{
  "positions": "rope",
  "qk_norm": false,
  "bias": "none",
  "init": "normal",
  "lr_mult_up": 0.626,
  "lr_head": 0.00354,
  "train_tokens": 1316000000
}
MLP neurons of a small language model. Each row is named by its layer, matrix (down: output weights) and neuron, and shows model dimensions 0-95. Each number is 128 + 24 x the weight over its row's rms, rounded and kept within 0 to 255. Numbers have three digits each.
After each neuron's rows, "fires before" lists the tokens most often just after its 100 highest values on Wikipedia text that the model never trained on.

L7.down1485:128152138108104095118145102139136173080111121128112089127138099135137130139115133105113164152134107134113176140123120194123131140140112160120151152113151144126153148184135101126142124101141106124093127137087114137153053098146155137136147121116136149139082135121103098126141108078122104126
fires before: " |\n", " of", ",", " in", " for"

L7.down734:153138128107148196136098073122116122108155122130160121161098097144125184079135115118134108168099150130156159127090101109138120137142127122134143137135112124108117109130172149140121157133090109144143140107106134147130175111131146123117128101160116136178129099110164163109113133148086109142
fires before: "1", "2"

L7.down2280:147106120182141139153111102106120133175106090089162104132129128127110092115166154123112136129089156118130137120142124120106115128144112133142156119104115119094145155174133140139109134121100132157121093100102142125156204083103161150130125126095131103162151151110111111112120125136171157144
fires before: "|", " |\n"

L7.down2195:089114133109148106136111121148133126113137141114105137098106151121098112143145114125137115151107134150134107160137108126151120177101123132141155150150131162115079101117147124099142113139172112142137140109119121145160117112179118143137129136132119123112128069158197152154101136086143081141
fires before: "-", " |"

L4.down1019:132093161130112130163098112145129131179106137104102150113118158129155131098144105108107119122147163134137133103168130123141134116135115104128137140133120113108152134118132122148088114132125128110103128133092156056144237129133122120058137112109094111156135112110135118122166128125113124123
fires before: "1", "5", "6", "2", "4", "3"

L7.down245:176126131127117113179081113147176131170119106129104127113131123142134124127130117099073095147140110142141145125101142169141104136132138122132121109095108143167109156115130156177128155111160126099132143159130098124170070138136146062096101158149123139136157155153132108114149150129151126094
fires before: "2", "1", " |"

L7.down84:132110172137085145122107131145155128094134144129136162114130148103092132117192180086130130142144123114057135145081088108126112065136164108102133116112128165103112063106114152147135139148118175144113093164102085144109088127123126146154161098116097124144092088167108158125102164126119128099
fires before: "8", "9", "ologist", "7", " footballer"

L7.down667:068123153132131125118155119107099129103112096126135145159095106121131124117113125149161130125100068114093139104130112111131137153129151137171151111154110107156115138126118126133155157161114137122123121165147097131122127124143130105133124150117113120143130102128138140111153138101160134123
fires before: "5", "7", "4", "6", " |", "8"

L4.down725:093105106134102111099164157180115138122159119163105139129107146136109162102106160138107164138165115090119105115137153113110119164115131145115120134117138156173133139137123105168109092177053192119126124123157129094162166134199114097151134176092126117127143137103147102140145110109153131176
fires before: " of", " |", " |\n", " were", "1"

L7.down2009:115126134118150123130134136152148127113149145125133091128125141124160164144098092111128135110140105122148123165125129132133107096117119103101104121090108115144132123124109138140119137120161142119115113080142164149118176140139105138124121136157144139122134113098108176082130113106090114135
fires before: "0"

L4.down1987:122110118129138155101122135095121120125093151068146148104119124100115125136161106100119148135096150126140134137128088104105162083141137129155137114122083113133079113118131117098149136145137124106155131152118114118149093081109156140131094157139131125106107105161161166106113104158127132125
fires before: " "

L7.down1834:076144109120180108116168106119126078137087112106105141155143111125077124092106089108101106103159143122099142126180150131087130156134139132101127114139135106092125119112170140113140128118150086132145150138143102110097132101174137138146141094172137099139137136120114137130164139139134123089
fires before: "%", "."

L7.down2015:126120112122088114125125144129098137106098156116118105103151105134141108122180079061146158144151156152157141120129108127089153139110120146127145104133111121164081160158102142123159139127134112115145122101152137110083130114105124125090106158055112125155138123101142139136128151160105152127
fires before: "1", "2", "3"

L7.down1699:072079144138126090136107126152128127106139135095154103107126115119141133114142157145166133091116119129118092140144172178142144141151117103108193108171101119117130135135132123136150114121151148145151140116140129144158174137155108110130129156134113093112131114145129110098137107137146179103
fires before: "4", "5", "3"

L7.down1124:122145151122099141119109133091188154138130087119157177138107125149160117151153139150117169100120147153150111112132113144140119144080104132147125125152147115088173125152136148140119127123139130144101113182097129122091236110126122114144119111168139126159086116168145160123137179146197141152
fires before: "3", "4", "5", "2"

L7.down1325:143126162110129122156143128121150149114115150136157178124103155127114124137138172138131127148159144125132086140118142146110158155143110144109134095154139162149142184111124153146095109125128149115133072097126126150136097137114160127138131116160115165098068134152136141162147130140129123154
fires before: " ", " of", ":"

L7.down2273:142144111130144166134117142119161135144133101151138158142134128134126139127151135134150080092134128125129126075148128150151088130168139110158129107105141123126126091166135081174106147117145123126098143117148167132175119157164163146143127132131117109183115095141096142123140134153093106110
fires before: "-", " |\n", "===", ",", " ", "     "

L4.down364:123122134106107106141086107110098142113121134149108131148115106128136099176134126115108160125118116165080080116098126137144149129156130125123176130106132139120133123129140104154142088156157169121133083135120156091152136120118134125117146146137093142147141153165108073135129137146131129157
fires before: " |", "–", ".", "0", ":", "3"

L7.down1421:084107143140140131123143155145116134116138154103122123173119134147143146135082136122100142141131088115156140130147141150175122098149149131157126101127111108128112166153125158126122135119152153096079122077123139142093202165140129113063128146147129116093138130157105159117124114132093112113
fires before: "7", "ur", ">"

L7.down1039:120125146101110089142135132116127118142139134187117119118134088112104147164080111151120134124116095148110150168131102152103145130151167155113111136133152158185107127089156116152160127089125126106107149122118133160143084155116153141137082139106095110130127125102154130177158170137108132125
fires before: "',", "–", "'\n", " |", "′"

L7.down1082:114125189113137089140159126106129099112107147143124120117165151151164144132118139144110105121110103089135153135098159165147129105154124126106149147097137128153111122111120114144132123134155125121103172105149117152116122141120138129159125118158127143133175113129167136136115134131094147108
fires before: ".", ".C", ".D", "c"

L7.down301:094110138090090111154169137155125110109132145100147155169087120108103090133115095098120146109147121122120105146118178130134086138122126158174083106154103134099154114164133125106128125135105098085119149125121144100092106120126099116132094177163093155127097093100107080125089107124120136097
fires before: " |", "1", "9", "2", "6"

L7.down1969:093134129128164116162147128148104078089094113129099130116134137155138109119138124182137118149136117133124114117120106134176101077142129078150146121161153158131114143121145116090171102153130122122162128191093108110156181107121115117126157106109130107130123118167132102115143163104073127120
fires before: ",", "'s", ".", ".\n\n", "'"

L7.down1861:135109125125107140140201136106094159154095122139105114164120108120147121129113121130098155156112130120105139155139126092117158126156153123139158172128129146134124078135099120074124136180125141144148118120085130128155087104083142144149114135119115137121117105119044092119164140135163182120
fires before: " "

L7.down2200:120106104167143160183130106097123144134149114104148111126117114156135174123140154084149134106152099090134129110122087119102189130094095124143112149143110113122150070168137155148160103167126115140112122103147143147146209139150163110114142108119085112131133120116143128114115096139087128130
fires before: " (", "),", ")", ".", ";"

L7.down2297:128156121117177126126117132118119126120142118095142141110171149137106134119129122168142096083107144141178118144131170137128152126088142135133122106096152107096138074179067120125106136149152155110105162087100173149140145140138102118147123110160129093169117136133123131089130160107137129134
fires before: "4", "5", "3"

L7.down449:110158137080137136146182133132117143139118156147144132120132134143149124134150136118130192158157113127144136124153111126157128101122161104115165135172152145114136126099142125104126113123111144152159088105096076068156160113109084145131081141134131091122113150114098135135096121086129129095
fires before: "1", "2", "9", " |", "5", "8"

L7.down1269:150164106131100091158126145116127117118162153112159159145133129122140132105120184151132140093135102101119125129093103094114138136139143125157086131149109103104154172121081120137150120109121165117089136091164123109159197122166153138127135160135154128115110166161137123119119081138117134161
fires before: " |", " ", " |\n"

L7.down1746:094148134124158162127147082125169113117123115109121095118160132141121131136138093180160129134122129089138147127149147121159114131169151141131087102099123140106101116128118102084117092154114118106118117128154174101112127094108139123119099134121116104130135149129142132132130165109126140108
fires before: " |", ")", ":"

L7.down2027:129107103119119122148141120112135145126121089106110115154139136147132133103141126169121142120124059099153183145139134102136139132111113113121083126116104115143105147148115129149133149131119133131111107128159135149128194139124119150124105117109134120136139117131141138078082164122149132138
fires before: "2", "7", "8", "3", "-L"

L7.down2023:121081122118181083173141130162123062123121108127134180106143170131123185097114151105126110135129120135098098089126165128101074161110108131156125121124140115094125147114172156130126140129142145168157163083084114165124140141132107129142128126158086085145130120063173146093138104129203112116
fires before: " |", " -"

L7.down2190:148153118078086119111144142128167145099155165169146123096130101119135137070096119144139112131106117142141126119094165105119115144121130143136084165096093126110117050131129138075155133140138127110125111127082110097129179172151083131155125168106140113131133160068086162140140130126118128138
fires before: "1", "9", "2", "8", " |"

L7.down915:114109156143116126181124126099158121136185155084122127094144134136141112140098109138096139109167130131147164127109131128147108102123097105162143098147090147118107111121114129097127115100129096128146193134118102153132169126110081135140158127110159141122157140148163104107126093108107088163
fires before: "0", " temper", " of"

L7.down1531:153128092086112127116142155125168138139139149131153160129150133106115160131110125145129093178120123125136137132163121094128112117113117107109153119096120149123139122131127162125134121130107129155113104101138172107136147086134090164107094164130118148136188140146110192146115133129157182154
fires before: " ", "2", " +", "|", "1"

L7.down1846:150172080092148095135142140094130097140135170124122133114124132131122106151155152152185106099111157119091151100113120148096149087165180131129091109093113110109153150121118152127142144128122131158105119149142095147124010151136131182133053103131119087118147121141136131148148134091111107115
fires before: " in", " on", " of", " to", "."

L7.down1601:159131139158119141131124121134137095126105119128145079134145134133154107126111164097128111174159127103111153104136168112106096117101136093133085147112123147123150118157099131189131111146163145137132108142120146179097115105090139154135147104153150144129127109103094117135110131149074124132
fires before: " |", " |\n", ".", ";", ",", " |\n\n"

L7.down1918:123122164152104156078126138150137080101148152098095112125105099147149092100143160165162128128119114110110146145150145110084156126122115170140099133109121118086105162122131136163132135144119156158097117100099118114128087105126145127135097101113129144142143128115133169129169152121108108164
fires before: "\n", " of", " and", ","

L7.down162:111104128168146107095144145142140117119117137108115140133131103152125178183119138156182120104150113107137128153127147107108107142133087119120114102143145131141112132109134164124101148120138184159144150136124131102098161124113115128096133150161105125108146092164117137127152145186157140115
fires before: "7", "8"

L4.down622:135131146109132097124106153160155090143144164120111167137094075080112102142122126093112147162139097106113121168141183159132163141067139147175111125104138120110081132153120152148156121136123107099088135117175064143107129159142119121068137118137145133161087133136128129110136118076094157093
fires before: "0", "1", "2", " p", "4"

L7.down1282:139123151133122130134126103158120117113142121099169108112120082169139104123153090143150093141115142131105138166147130120101065085141136121149168107098143132121121127131119162086166084143133125132181106135098085145107118093129130133141126113082171146152105100114120153097112115119155161120
fires before: " ", " of"

L7.down1501:142123139117156125119148112100117102122150102122113144104140124097100099119152107120158129126157099133098123106090138158122146126155170152164121145122158131110142096167092143176126121139130133095125084177166153143100167137138132127131115132123132095129143113139139150153122143095148104092
fires before: "|", ")", ")\n", " the", "–"

L7.down379:113120113143122119136087162191151136154119122134112167132087136158134160121123139143131130119126143151080121097120127144120145164078115139125168158161141143162107157107109130176138095145147144066089140104156125136159143111123118121158125131122100101153167167155150096124153126132108095176
fires before: " ", "0"

L7.down238:136123114119136133129168141129123156111118118145132169093118157126124167079132139105180085140157182167138096137128131160107156117133090112067086128170146103162127105161107133125137110088146154154128188112151109115120127104146135135092137127137148093138176153155149130147126100136156100121
fires before: " of"

L4.down197:080145168065160132128116119149117094125084140117114123111131116133123134119141083153119081113098118143125156139144132158138133137111127131134161143066114139123098122169158130116129131101135101110110108123130137107110202106176155106109098157150117131091111091123126124150148123128105129128
fires before: " "

L7.down650:111111136088141128127161150122104120156140119114140081163094102109127116161118139106116126153118115133106130133148126116144118090112116121144144090122126116162153138149108174114130103165160136125124144142147115156127255110104116130094111135107111096127162111179143125140098151143139144136
fires before: "1", "0", "4", "3", "5", "2"

L7.down2294:124127140106152128167126138172138167108132140115171111088166147164130113129149108138150149135116133106168097093115159110111160104147119134089145121121126114138126148135130114074100159117135091126143110125122132137153077118191143150114139135173097114130108169137137148112111128158128114106
fires before: " ", "."

L4.down1875:129108114134147123091113161128160117124128118071163119158141092128128096159169154100111105120137111117130176079169103113159111120139129110124154132139086119106108125104146128141142117123150112100085113176076149125106124122133091134136107098116117146158124121108125130111116113148135105124
fires before: " |", " |\n", ";", ".", ")\n", " first"

L7.down1180:161132118166162103135137140129141082102128187120118170121115101150158091108104142157149131129160158161127080126163142113132170143136153127170119088127166126094130101114132118149118114125153117115143085125131116137114093136123127093083112082122106135144125132093109164146102169134126135129
fires before: ",", ".", " of", ".\n\n", " to", " by"

L7.down994:119123149129134117130128103116134143121135107105133128146108103153134134185090119129115146120135079088124147107115151168114107106116136120098082103100124130168135142150102101144103139143143154110089142104151184117149191149103134117126129129146165157112150133116110160104124136137085097159
fires before: "1", "ur", "and", "or", "av"

L4.down616:096166134168101118111149106092106117119129113089167147108120150126128142110099131132118106143129127155153138125114149137150144126103080117142175130113130081094129130122122136119107153108148152116132076119126098125088134093134167094147106108102160119151134138123104093150184165108119117111
fires before: " ", " the", " of"

L7.down1317:110177107121136112146092122143138142119121141073146183141094148163121137125132095142127143126154172112157093142114138116154110117123146150139145131125145127111134103105110137161110121123135148147152153118149101156114174121164124126147152073140172118123133126146125138099119115167111169101
fires before: "2", "3", "7"

L7.down670:134145097110116134123116168099085089157099092135107107139143113136155104149116155128110137105155097109133161108122134161113128145085175136176112144141137127110122131127095117111102124151131126134148119136146145159152139165080124160162102102094147159091125131156131097099119152134163121126
fires before: "1", "2", " of", "8"

L4.down2291:091162153091086110107144125097145138085092162040142149138157134135168154128087126133133108147131164132116116105112110164134173114174144100121118114117149076124079159130093170098110145089134149117155156136118141088147142141124114138094111122140136102125109144159128129122126120163140136145
fires before: " the", " ", " Louis", " which", " them", " its"

L7.down1700:142130137121126134102172106134149110085118115110143087122112131108161141079099126111116138097144147114155135100132161127160128109108084127123159090123151138141149166092125113120098141141086135124117105183087099154074085127177158140103143112139147146117133120128163099102116196108109119063
fires before: ",", ".", ":", "re", " and", " the"

L4.down2044:158110106130126102138120138105099129108120110105095098099107147148072128108091085127116168166154103098116106122149136112139134116141151154162138127118156150089098108120129107127119101138071115155133162128143124092109100100157110115157120150104121094164149109145119084150077137153117139106
fires before: " "

L7.down1914:143174110131139129111178113122115147119143101073114118140109131126137128145112155106053115104127137158132126101163099143117135167133109116147153141176152134091118121093090125161107148129132129083100113165149107107121165148127120115151127081159192129118098108145148124141108105176148143155
fires before: "3", "4", "2", ":", " "

L7.down1301:107100134151140114126140131125150106093085132140146159140104135141099143163114135117112115065118129125116155133146112085101144118124085148122112175182150167166107114073136181144107104127156121134110120113117119116093195078133115145097175131150150092091151114120140122137116119129076123134
fires before: "8", "ay", "7", "9"

L7.down634:145112102093135148154147129114131106098116106152133136139136133153127127130157083158115141081145125100148171125138119143139102118109159108123136142157106104121137137128133107141120151160141147157141129094170131144121099124118109124135139123115112115160136118124160156148128171102139133174
fires before: "1", "2", "3", "7", "9"